Weights of a small transformer language model: vocabulary 4096, LayerNorm before each block.
MLP neurons of a small language model. Each row is named by its layer, matrix (down: output weights) and neuron, and shows model dimensions 0-95. Each number is 128 + 32 x the weight over its row's rms, rounded and kept within 0 to 255. Numbers have three digits each.
A block is one neuron, or neurons of one layer that tend to fire together. After each block is what it responds to, as a language model described it from the Wikipedia text at the highest values.

L2.down493:158130112100177166154102109183098160110151159176122132149144134064123082121148202058158100140188133099165106154120083109142167105125061115128118170134176128107139154086102147162100148123117157064063103151184130121112148071171101107101173134079096106135082113137113104086144108086107087141
Responds to: Clause-linking prepositions. Prepositions and conjunctions that begin an adjunct phrase after a main clause, mostly in historical or biographical narration, such as with, under, after, when, following.

L4.down55:067174097130151114136175135091118164155140111153161123153107123104149147118137183106147170085106123130106100066079077078086142156111075151139102089123170179118157111160146177125159147163149104146159112172072128082170110088132094188207152098168090086164138157113147086124116153080169151114
L4.down488:120138132101134145173162155115102159152145119123150178066178108125145133126169129160072157124137140161128180121095087127149092110129124092144116118096089140120137195073152125129126137143166158116136105197103110145166095138079104100123123130128126118112164079151116032126148102114085196217
L4.down518:097098097085161124152165086100112133089117153128143098113112103135112113120099078120116084170077097106102132118138110125054191178132097166194104133147167103143121101099094132130093151112096181129149165131070165068109160126172161189138151111123155165167142121081172110160094180049150132221
L4.down756:128112131141164138138170138161067141132160091156137127074117165172143106173120078100134117176085122166088153131067103131161136112143164153139114132121042153118154193122100147166089095167192143097084119140136103115167184073106167131076138090078159102156162118109099147169095162113088109179
Responds to: Sentence-ending periods. Periods and closing punctuation that end a complete sentence in Wikipedia prose, often before a new sentence or section, e.g. "born in Newburgh, New York." or "(336–343).".

L9.down22:086145085125174073186105092167182071166121142151076166118128088137140180145125107089126072151085101168154058103083101147186147111128097151173116178157160113092153130152101143127084095130158127151162149132068049097152120059126083120122149145113094160098157082116107144172131182127156163174
L9.down92:120148062151105142123139101121124184106126067123103109092059108077098113085113089149094149171160171155113118141116149135077118135170148137158148098120078138117111174145102125115084171172155101169146126127111175150116127163136175136161135121118077134116165102132229104098096135103145120171
L9.down303:167110117116132123153127153164163149110123058068110090125068202182164089097149099075150130171174140127073142145188177138191095130148115114182085146120138085138102146092133142095094089156131148092109117160164170089097163151148141144086147069113134111150181126165184119120141103098120136059
L9.down360:097109109107051146081036148203190039167111172209079116153119163187096158126115123128148104131134105131061121160125112102144134083151152123152145128106139131130141127086153159120089110098150140099157093100132133113170127115141125125067163149141134096152113140157143104093115147094139161218
L9.down401:074137116092124122142114139102136093116190105187167067147078168113146211057093101084121094096109088158095092142162086108218130166189107133128070101091165128139125105078125158122065064123168129144136077079092091131097074083108073084182112077198167065160097123149128091115165150173165105153
L9.down450:103142103131146149114114110102138133147120159100134131134129149083189152142132110144064173118110056160143136137114080121185074102170169089086159115140144125144160170157133121100163129161129084176075161187133082132200124172100155118152181084154065113156111145167086141185106130088193143177
L9.down527:133102085110095150133105135142156109110175120143156133197074163076147196103077103111115135135083156193121115147144082122183120120129080185138078111162119119128166160120108142168179071163125102104140092064152110122115134081147114126179136135182109091115153185111140106154105165094138083206
L9.down615:101153132104114141142137182129141107142088071180102175107138124161126151098134124041144105157153113131104138103115072140154159159169118105203129074110147121083158098115098152086108107125125112177149080133068091153167167123081150160119151144157140142149089079111155104127141125072162212247
L9.down616:112096066097109116093136149106107125102133123183111159136133104121167127146140153185145122175118132157086138103090166153094078107129174165084179101142131093145129193104070208131086189135167144118131136110080124089101127203067138136141093114188151083154074146147109145108056187063114164192
L9.down689:157060095147126144111168149115203118091116159112163102087138132160081090095116106119159113172126086121130206067159124128166129106131145116092112106102153123106133179100099067060072126123115161096113177072107100094083143136164113126039124142139150152149134161159132107139143104069123093103
L9.down760:152166154120168121125105089150132172100123149175117173118148162106088180097124108123087086083132113170116104105157126142173099126120107139144105140144179149120146156126129037118128092216204135113091138149122151203124142076157106091117114097064155189109077109134072152142143144149103103140
L9.down803:094142119096135136122142121113107127104137090178098132149045175138146153133140188116150079161116124128147091144136152126093127129182105178071132106116122117111147080079113112096125116152162159116140184090131128152124088189108130124095106158197148109089077072125068113170120148102121159055
L9.down829:123108110151122178193152167101108103150137099131101125123154072146176142079183075108129109142119132162159124081052072138187145201127081140081186068171161142155153144124089085143135136148132113152103120102094110077211166118127118053108169127136115129133128123124120120133158103156106182241
L9.down831:112123112148078160138110172106134112081091136159100140197103172083124116118122121113143160178127124142161112145155120131134140153160101179159119087126163135162149052116128077083105070107201117114124134116175101095084110083137123164151095106160181093124158139121165144033112090118110160131
L9.down969:156150094109182088119149114175148115154118113193074156183111153113107162135098178098151155110123143171128119191163117127156128068133157116077163097131127083138104113113119168112222081074142136129136070103134144155145132116096171143115174121097111167042136155143128165067100153121173137096
L9.down986:119174104118101095070134199125163112128142116108131110156169156090088160081122105114134144102152141150136162130157190077142047120100117073102083079117187090107182110169133213117186133074107145143076158132153107119109153159122120153167120073060149123091100130104127089158120147115083163207
Responds to: Biographical clause-ending punctuation. Periods and commas closing a factual clause in Wikipedia biographies and histories, e.g. after "completed his degree." or "with Renfrew,".

L4.down267:151110116100090138150109203077179148092089120115169141074123139054142104120105126129054064136136147106171117109099112173166088122146099109149107116137106094150132142140130166141139096081182126055121192136132152083124132164133163169188105092138168159160167113062109140096127084121113170134
L4.down278:107110172141048106151124134144140104122155112151187147137108174127124117151118138165102059142145092115121161159103092092128160090124092145114178141167120126113163105115094152126139156150059113080100111090115153151137124123095120100111167121153081145120075095091060092119167107161196086112
L4.down563:129115119088095150148116160119156131145124119143146134155110133178166109060097099127102108164121134129175143139090163222130177083133144111135112082076070105128155110148119166122181106107190157131166107140097135133145176125084115121124097139126182150136159115128115105120104157095092167108
L4.down870:149148109066120134165119143132148125072123137084093141070145192116130107132131103119138099135096106136135062120135119128187118146114114135181116122127128113139213165111147120106152128082071132131081094145125195137075169161132143154097092104152114196141150092097108082143118083130082184116
Responds to: Year digits in dates. Second digit of a four-digit year inside full dates, like the 0 in 2013 or 2018 after a day and month, or the space before 1987; weaker on other mid-word pieces of names.

L2.down445:146148149134068108129152136151118124151120070130122183106109120137115091138075135127141162113121076067150116142126114094163124080162058128137169119138134152145155132107084109144112127152138166147125092131154064149139125072066088081130097071181141151083096124122143131118165102112179173139
Responds to: Line breaks ending table rows. Newline tokens that end a row of a pipe table or a list or data entry, such as tracks, stats, election results, or bibliography items.

L2.down600:134094147176131139100155084174171126125127127122066190118151117107108142130142127089077207096105130156145181115078062082162147106117155131189137139110130157123107117148126130100110112175157192141085100139048170072160151109103111133079157103120078141132143103123140132151097100146125122169
Responds to: Clause-ending punctuation after phrases. Commas, sometimes periods, closing a long introductory or main clause, often after a date or time phrase, as in "late 1820s," "in 1864," "the season,".

L9.down58:093141099147160174129091119122136132144096142084098161145162095095094139127183120128125120170129128128062131126101103139166127134172130189071073159111078168148102111130194100092115090163144122124099133105159065148149180136101165118092125168170123086098122166131126161145151131166135130142
L9.down138:055135126187187137143206105163151147172097138102125135109136150102117097128146144159129132107103089106163172110059133119116147142100186169154137101111082146124163164117176101110182086137167101128108153144084113175202127104141148122123147121081120047214112177097148077110112128103111095166
L9.down149:132090167133096123124063107147118144159087127116121112197145094081166179145086135123097112166176149161164154120111130117125138092110177063129139184101109073070159106117136113145120118192171167177093089144152139081154128123127133129137087153084101123154130163115116165160138130176136172112
L9.down216:155145141158144078077076101122159107190140112085158124162169121161127099150068067126149159103126135173093157110133138137178170099149185133060101084119092146179104079090151100100122140116120069140099113172134157097074121119079164152210151140113102080110132136144146123127154186135101083146
L9.down236:126141129091144142160149170154199120123119134154142140194108162119116112119107143133095153125111128139161150097118161103132095078126126112132143085109126135068162145162178157205178094074091088129181086128087134139157199141093099130157180167072072128124115127123037083142083106131086098157
L9.down274:132115112158099093126086162176147144156182086127110120105152120108127173154120170167152174090145096146128187108115176063130092111190135127093121112116102130153084157113156178114202125105108079180131115102099075141102187066151133136143116134113127101139137109155164123102132188115118056108
L9.down346:131072198077055114137157165110195082132107161167112140112118139139140137132108119129141149160099171116116107109138102138116141150097111115114087131133038113111085071108145147126164226198094128131131126119144158102123151055074058112113107117179150067107141153102158154088215103104179096145
L9.down415:130173141155139159101101137149122115123086104118068132125109081141114147107101180113106110114072107164095097149153152126087133141159175149116146138095098082113153160102102161205089174144136096134117100127154161137064151152162082085134177148086156139062169111082151109166096073079106144060
L9.down478:098130156089139128194105140157130158070185139166120105110133116172159093145093129141119128136116146146110092138082087114132157137167147082104081139121154182163139106122140071098118070064159104127140138089127149158167163113120142134139143113064083145181136133133063110115079131089166139190
L9.down645:130105133124148150128135131176136169112103084117184147165124091121148125138134164145082095126125091083155153156179118081175123126146153140087079066132125221137147188107081103039140135125103097093199121096155091108121118125129105160131133153077060197106114087148109134080131122089162200076
L9.down704:144103126196161081064069182097142100144165093156149092096179121149115117131077116162181156107214118130127141118154085182149174145152137107095150123134124132087069162181115138119080152120087112161099111147147094094169114180095147175154152119127157094101057131072114109129119146138086117083
L9.down714:117160142099132110085139119090161128148134111130137099160110146118168158138124120047062098111131198122133146161100158057124070134129176142148127159168068080098159134137146139130126129125169055115142073157146115181175121122140109104110103115137166143093104147154106207127102166138155061181
L9.down717:132118178110149113174078074112135154097134091113129120132146181146095141116157097123074147146150192101139094078186206129109157110110201120200105119132105098160126132100157109135145165130098163129116175132145166128138101130052174019167157103114106040102139107139185129114152120110109111145
L9.down745:139094107069149081123134111127150148141106141081121138206157103119106109084159066107126136165097138176125099155153127150122139108131167198152126124154142143190150117144064104134135089116112094144195084138139141186151183108125107228152115109149154144130142140120122124128109095141191175109
L9.down842:121187152048112118097070152113141142139131158134141090077101113077104162150086079097104085157145142118145121115111165110157146160109113232171119193179129157125124111105095137150142132136141046133106104081116186068094157149130156136096150153112181159177163042151102138163147120081128163154
L9.down853:120206157152102118201125112171173175140097177165081133157129153137095149123170127120148079093133116181113146174140094193132125086135137160120124116088077069202137122161115116141167117110161113187128106123109157172102119205123142139158108114095138174133087221102115203105154160124127159107
Responds to: Ordinal suffixes and digits. Fires on ordinal suffixes after a digit (2nd, 14th, 3rd, 8th century) and on the second digit of multi-digit numbers like years (2011, 2002) and ranks.

L2.down596:040143086137089164150143106091143100129088154144187139119156176124148141171199124106107139126146160150127101134098124112123152107146062185122122106101171116098142161110114154120127113180157156113112142113153121120121196093065127117147176160100150075173130106142147165127111083133138188103
Responds to: Final digit in data. Last digits closing years, ISBNs, and coordinates in Wikipedia tables and lists, e.g. 2021 in 2020-2021, the W in 98.61°W; also words ending headings such as census, election.

L2.down273:156097130088137182109074086058144125102169136104193157083153098189168131111177159129055141159121124140053103107156099142182146134104143089132146066124175085145072109127124073142091172160140093092149110100102121081150139095113097123127082126117120076136082103165095150090114125127081089181
Responds to: Adjective-forming suffix endings. Word-final adjective suffixes completing a multi-token word, often before -ly, such as -ious, -ional, -ular, -able, -ated, as in conscious, extensional, vernacular; also standalone adjectives like new, popular, regular.

L9.down8:101128177133156151132141087110100105199070148152069137120087148120118073152152058177107157142120133205150150054142077163184156110106168153111076204120142135102107077140117157163115119139147116139103159090098114121121097097081117064109100136108125089114161115066115154105149118184113132225
L9.down52:130098105073139048130149113177144110155127134087154155103105165074132147121084111106082149133101112121148123162123127155191122076111153169199140198186184146203132145127088178115096181130201112102053075135095178098086153126164129116122147114066146124164185133120127176075147174053151135144
L9.down130:110124148097132220165135158193090093131137084139114236126128109116188161137130186110115113194164114183112116076062081127117126170075142088169111124098088130145113152142113118182152106115112100106110123110119166122146183085133152191106138130091101106103117118128147145097124125154125086255
L9.down191:046157131128165168157114113144205123082138114106180051094094108165073097125125117093128112123118085136042081139107081124184123092111102143162103073132097103133101174140119147141168123197131128084158087148129112089133135113125058125145110103082110093095098135103158102141147091128172118161
L9.down217:105204130127134158117112135140121136080184132115149219102116131181168098100140140152089151112111055158105120098078141066172101092126089166148174100084134121149118124126181059158116065189132125114153093088099099114151117109167112116064112136079151173132095129137128190140121127133188129169
L9.down227:073108128098105067190050209110074099130122106104152161144218199117122098153124079071086136141150115163105177104175145183124161101104103108171129157122095157152117100097154196105170106145132137129149132079131129145096122093128141169105107117111132126157068129108130140089131079107129135182
L9.down328:061139076096126091154132073205128123123058116097127171107090138087107096106135116167113070152184124146157067095126134148113103153106126122131155179113118168153108146163111096156095176201161077127179123071127132164154138124170159113083110113072146117133166113157154102138139164097086114213
L9.down336:180138154190102122107140127130105117113166089129145169096122092137172136138167153093116139111120145194165071109069099047200130141121127079142160097085143189141197168060140139132160094134137134145149141093168069121089168122120098170154149120118135140162075114143148136142102079135081072171
L9.down457:077049143118131168143125129208122138152098131136085089104056120136122172111133120194154152078141130152160140102126146131116142055097108150087147115111173145106115157125064164066097137126161152165115147124161040171213073124196115118135150161130099094079146149100115172095064077130113129149
L9.down477:136174120145074068171149190155143087135080156173153098110104149152144087151124113128096141176118121107119125125177135132127114182148122074123153139136062163102069070071144141095192135165188095055148128116129069125053140078132116153127153137096109115138153128112105125113150180101136112177
L9.down543:119103164167106171134137077138128139081149128108110149215112166129131140126122047119060105073095126128081142137125170124185100117130134143111174120089118076156026154140208121066127102115186139133169152140183140137127123164077141149086149085136145133086161114173119111164069112131115065174
L9.down600:086136142103072145211158195165118160069195120122126103055132117087135106106125104117119137114139143161174107119164096097128137112121133120187111144091099172157098077123105226063114121165172145167103142165099140129125134130187108133130094126115139125116087089099087050137219092165123111164
L9.down713:121138149100060154112134082154125108092134157120158096115148098129100102067124131156131138160080136160153109154130072123130110051116148203110139098138082107126152117097129140102079110168065102170124096103138112186127076078093132136126131121089125162095124126063171130130114098144167144130
L9.down742:133186156091121116116100129137139122139070081099128125069175166109149151126124122252123133137207165182154131109170121141136119125134145077116098085147092136117170158107144127113131111124097098067097112063152068127155162129119102065114110095179111115121092174109116098137120147172124161173
L9.down750:124094115118131127114164171064086143156101138137159193097187154109117173178151086131147115124073123105174164159194067092122118137144109114118109122094045087130089147141143149084143131160145150106121141098128083118085129113153080126211165079154099127103165147078105088109146128093149084105
L9.down768:178163103145120138112054097094178170117144107122191089148159053115136140091096150109110108100091159162079107121118126114171077107158140108177166115124083124140108145043134097166109096168151101122113193090151130048130169121157136147164114145132136199105152187075103202152138065113100144176
Responds to: Adjective endings before nouns. Final pieces of adjectives or participles that modify a following noun, often after the or a, such as comple|te, fam|ous, anim|ated, first, new.

L2.down486:106062115151123186094072157134121153174156149106101119174098071102150128103085080127078079126130152154081158141117135157092202143173155134161137085155158085143153136113112142102118159119156176098162076198125113121058124150095115128167091163137102126083108122137132119094150173115121105153
Responds to: Preposition in before places/dates. Mainly the word in introducing a place or year, e.g. High School in Fishers, described in 1911; also month names opening dates, e.g. January 21.

L4.down34:114107161055083156107150140131100093103078076180121087140129138211088104093123124164165128143150140126099084049134074125115154123066098138134182107133152090095139175157144112095118164116150143125195080126112146154085179101159111156034144136120089116127134146190113168124110184164126147141
L4.down170:147104119114149163149084130173019056147122104107143144129039084130147140147168163120120107120217165140109139183091140136184137125166140162136146151148106122174105145162135165134178192160136184117093105123098137124085114149158095091095071136081089132132095118087086151125149142106120118145
L4.down330:132154135143211134176125137126110116061126122141120133148080161081115151100139097145168184133134158083113206139155110136114175207093101122092126080081055122145135117103148134134183064180096140161187097115123115169127134127118173120074111115110113118189117115142109090083090156155085121179
L4.down358:131117182159130145144154153135098091097151134150156125120099121163149143135186132111124098141134079140121140117198133173110150125164125076114171100156166176172148148120109094094101101115108140106132151143124115140117075130143165150218086122051110086120111108147103171153108136145161201143
Responds to: Day numbers in dates. First digit of a day number right after "on" or "born" in dates, as in on 30 November; also "along-side" and "(p)" fragments.

L9.down37:121094153122116123120088129154140148183124070152124117113162083133088088146099097157133169163151154122142180136112154099106091090109107051117103113187104096110098205074138108119087140147165121129138105139160161051073156151091113075140123119149153143118121119091155174142151068095174185126
L9.down209:141101099079118098150086111115125108190119150136082132097089150154127100072101159144095202094143148162050104141060131051138140038109144050124148086169150153159111110096160130148106139173119130087138129155150145107147184123123080103133105138163127105126097146121098129137169141119103138181
L9.down225:116171075136131084196185072119124181100126102081134188098082131161129136153144129126101135176058182088145098121103150133109167102123173128137077108141114156143049090067121126086119120137081144164107130140171168134138130108162110170150173058158111097130111134163204108154199143081154084176
L9.down271:135090061143128135121152115092139076131121148124129105122164157121151129083093080146129090174154125113102197155146110121118154165093148066135126098168058085061145144120127132112115165162153086092169117154128119129169128104112073183168089096162134132156119144097144161126122157142156136152
L9.down304:147118219149117145150128106209144083093123168122136102093084134140120145126133122115176132076157137105177162127140109072131091076134133138128112146107095078165132172139138091161105136172114157052100125102135174081136145182102143104080143160129147149160098135141138143149158173107132150132
L9.down319:099153154068151117179085110180052115073132086137140190138123195153124135121121106129115146109157106090160118110117109152144113135119120123185184146141153165121073164084133113148163197087145202140095144144126101093104146152126106110136122118182093123086030143153134104164103117144129073217
L9.down329:147154117118157131107117144146215194127116137142112117080191139192179110191125148144144109143145068177129100090202117146107134156119109108162141109124150149034181199137106116202145102116129106080124148165101156165121129154095081030168144171118067119111155167148137120110103137139118131128
L9.down412:102166151097102114212139095099159110112092090091131108147117086102085114107157165170115103130102106121155142155131142124107178120134105110137145158080122137134118100157152105153154112107108113153087115075099138149116127151100147175095108165062062140111086149104118137153112124151162108154
L9.down414:124125112116124078152116184047124169118101123112125076130161157137114094149084057129128137142113141138152171112180116147145074118146143104101100107084082147104116151164108117080106144136097173150140116149157138085149118089143116130176122098176143170114150187071149109085109126087124138255
L9.down545:186114188137149099114143137066174124087101125128128152138179117162106127127126152148095170170100091092105126159162057119105149116146130105138116167139133127099108189101110134158083085121097081102135120139128191108160124112113071084206109117155150167109117180130026129063140113116143132096
L9.down577:123088145124084120133102052201170181107156158147084125144104086179139124113136110146162149157169115114143105171120090102100123091120142094089081157121112142118170140134109104103084082205123145138113143072129108097137090126144156113138142137117126158164126132033120126045119113162140171112
L9.down580:121117077115116099134166186119131143098166152152118113115203119101161159140111175079143145109145073109174131152141107140147096126107160139121132135105100112121091139180160211178128153113146104152134158119107162101111136166069137103131151119145143201132067090088189139133146154158187079056
L9.down691:120115116089091136102109115095159109104111141121163162129166176115136143117170190112116149143092148142133141076105140160087155120108102123185121169150124145146127077102167193049069124071108168126087116128083068122163087123138075191186206130115137185147134145103132137118087145143096127126
L9.down860:123119104177145181115151123138087159155130119114155093153106126104101130150091154176117177105106149074130126161115165167169164100100183172101152090163103134087161118104164140125067148110096109105157074183164151131202138169122100191127118112198133113154123110081130088130068130153104119163
L9.down957:165132131045096141157143165146087120074103147113079140101086085117077043129166156163180110115158121147108158132149133130110164111099156157110166163108161166164120136135114040191098143125122132089178114138067135113133093137104145176110038134162175133112110113156116081128137148149099121120
L9.down982:123109087043167118146106170134088132193124102114150120175125151149118128145161123154083041147082103116131116070130149142152122136110151195082195169140067066156135139102103128134103179125072145142145133118129097079093148104092158109141112115104162100193216149128084145106131162085100107235
Responds to: Newlines in structured lists. Line breaks ending one entry of a table, list or caption, before the next row or item (| Party, - List..., 13.), in sports, election and track listings.

L9.down106:125112081067104116143124057172179088117095149113179182114105082072102171121108119151097067122151066176099124145117132106099134092129143129093059166119109112121132102137121159144118099055159114070143103113121180117117160137133095115164140093123154149113121143125191166175146102131140123183
L9.down201:132091070118110134098059103137150099115117141159168173122158157066162148170112072094140133124148157140130122186171128134164128164167129149159141150142112131125100112091143130119137181128127109087144164139079110098097125118124133149144069162098067085139107094160139098138114140124152116170
L9.down260:111162142167163121226187077116161102103166131102187136172117124079126113105140156139096124125100177136115143122157126163107151164109098103085178097122104106147169172114149083174143071119116125143197128122172095059103119163131156033154140163096131096204155150059136115156140143163112103194
L9.down330:136082090214152087110125154100118070160135134181157090176134146137096158128123144116124179150103127137079143059134147194081103123107138089124099102123104146123106144136079069077148135140128160150108113124165143166164119033145083117131153143082130205153077116174138146119140163103147163189
L9.down384:132110164115121058112118152188093115139147145106190115071177129109125114130099188126176098126168173166097069226124117105164140132125083147126155107183119134119158080129123079128097099133099085129098113104115156095139100173109103145130132161152121097143151096117108122082138163171100138255
L9.down473:076164112097149138130177087189172152113104110124128169117133154101115132123142124127106135137136111109117111141130117062138170102122114137104161132187137139174130094086130088171147153153107123072117123169112114145108124087105128170109178128165139114153067143166068090143126120084109110213
L9.down604:084139100093114110100075116118122122184092103163184124111138134122136129129097108111142086110103187149122126087121181141157147132161142116078168150100158144141144166044121114104101125111152169067152122053115164125104094107111103140153104129153150120181169179103178188119116150107051169236
L9.down613:087159153089094113131127170127081079147114156123159160148168145121125082159118126118129178117145110167098064124156065140153133128150178088085083082119118104103163145185136148208125083085086143126134099150118107150134147119120117117159119132185109145142100133162118062145110107100094133162
L9.down637:126136165151123132142133168186035089141111126216080111180146107204053107067106107117090151116087076173121102125113088119097145114158122104191122182097119097124080136100085170088092140145097117152163107163166130093130109162085138084143111104154190094126146123130111164156137108131148135239
L9.down640:158091101139079142150139081105134130135116181103120117069156125077099144199168125149158104131110072135065017105156119120143158058126101107130089111123157153131136144117114074120092145116108140127143112145098169125108153137177136078197101137138113142135141138215082176148152139156135139084
L9.down729:106139163111137104115142148138131174133095115195142116188036176086068139110092162146092118121120132140181081124122152120120111116119161200121160156126103048126114117186128135137150135106084155086072115117181141128158151102101104130119197172048128184147142188073128108114136156115201135130
L9.down772:088140098166100159128172140107139148163161176129154133144099123098144152090098123123117103091109133158124140124150051153090170106155135108191131070108109087118147080126081130126136111154129103125120155126193112127098117119126127146184098087198157113097122113085145109137063158074160079193
L9.down895:134080111133092098169122115120114174105158142150156096080170207149123131145084149104152142156132161139146133156116087113203147116177110145153099080129152145159142053145091112172133087190135154095163091171154077179117135129129166127146094129135108154117110089138127119137153191164111163157
L9.down910:203068127089157114143176105146118162090102158153155120147101129123134165176118156137127140178098140083156112122040112130110086093155130130154130177143109163101121098096101174105075138145124144148155135073140063180124098116100174141085157136123102166141193137135120132161105158139145141197
L9.down965:138122137099134128149103095165226121116156099140136199095115118137148144104122109082113124115155097183168178170180106098149133176124089092121090123096183157118117155114094130191073158085090138093108148134083129146091155139123159132138107174089092111159131150159137073145148157133131088255
L9.down990:143176089104178039080122094201141137138142123103087150100122095092104130106147186151060100162132124115128111092162113086072177206156176105111147119184148161142167107142073060138195114171135105140110091141086113115133126104119136146117097198155156130146154093122135147196157196185139142155
Responds to: Clause-opening framing points. Tokens just before a new clause or subject, such as final year digits in "In 1950", "after"/"by"/"When" openers, commas after "However", and -als/-ued in reveals/argued.

L4.down292:145113180109157133152120075151095153082139085141127119125116139181155145102117124123109150148088094105106130051146096130130143118129148151117145105186081109187050104153185081057110082121120151146161134092145124142156153177104131102079114122101101138152132108166155159087140118151143093157
L4.down647:138115164061103099148076082146141144035161051143041087105097113134099126111128138168148101151115137140088124124126158131157121119148113159143164094178091143140067118090128094123140156143075143146178083143085191186179147126163122055121102135112103149144113084205136178098093099136087085191
L4.down918:104180150097135119127148133121093100124191084109081147071115096101138119145165188157114099158130135180081115131131156101118165115140129154147112149184056141082152137141188109145148124120165162112084151165097140071098159138140194141112159158109131123152111088180083130144150085079165152200
L4.down946:083125150126104150100128166092072129114130084128095135117072105163088142169177131118159153092152148180147123107109138070168184128160121101116160089159118127144092156116142208140108119077165190100127104122144144117094133109127098117159084168172127136149145082152136129127147131179119132195
Responds to: Proper-noun suffix completions. Word-final pieces completing place or organization names into possessives or adjectives, mostly 's after countries and regions (Mexico's, New Zealand's), also -ian, -i, -ist (Brazilian, Israeli).

L4.down20:139171112112132149181144113159132153123128079092159114129099110124077101187105091097090116085157137107149200152145161110153147111158074133077118143145071174150094134116108118116102178100157097126096146185091083082109092110122069114112111139119086121138151147114071103125127100134128137171
L4.down100:118131114098100167181119144158116140112071103151105126154093142183090070133072142122059193138101114106107165133134160099103049049145069136088120078148135108106114125107095100131082121184167142135148084181107096145114140134047114108135094099103080157148133164109136177119099129069145162117
L4.down187:118161110104143177127085137174145194165181080156151091121050137119110172141113118073175162097127112095065171188101113118102110120150038080144142104132114181099164159151111136152119134142201135060107023120123103122165147120100056139148075131159066096164140121098132107172135130113124163118
L4.down206:085188140107132153183114116143157154144130075098155154099060107139154108086150103123109164132127178085112156109081109163126119169114072116122077053182145130132116100160092155149134103153155102144192085178130132119140108170059084144171150151134115128117166172118114099143147108022132139096
Responds to: Line breaks ending structured rows. Newline tokens ending a table row, infobox line or list entry, especially after a closing pipe or parenthesis, e.g. "(CEST)", "| 1 |", "/ (1)".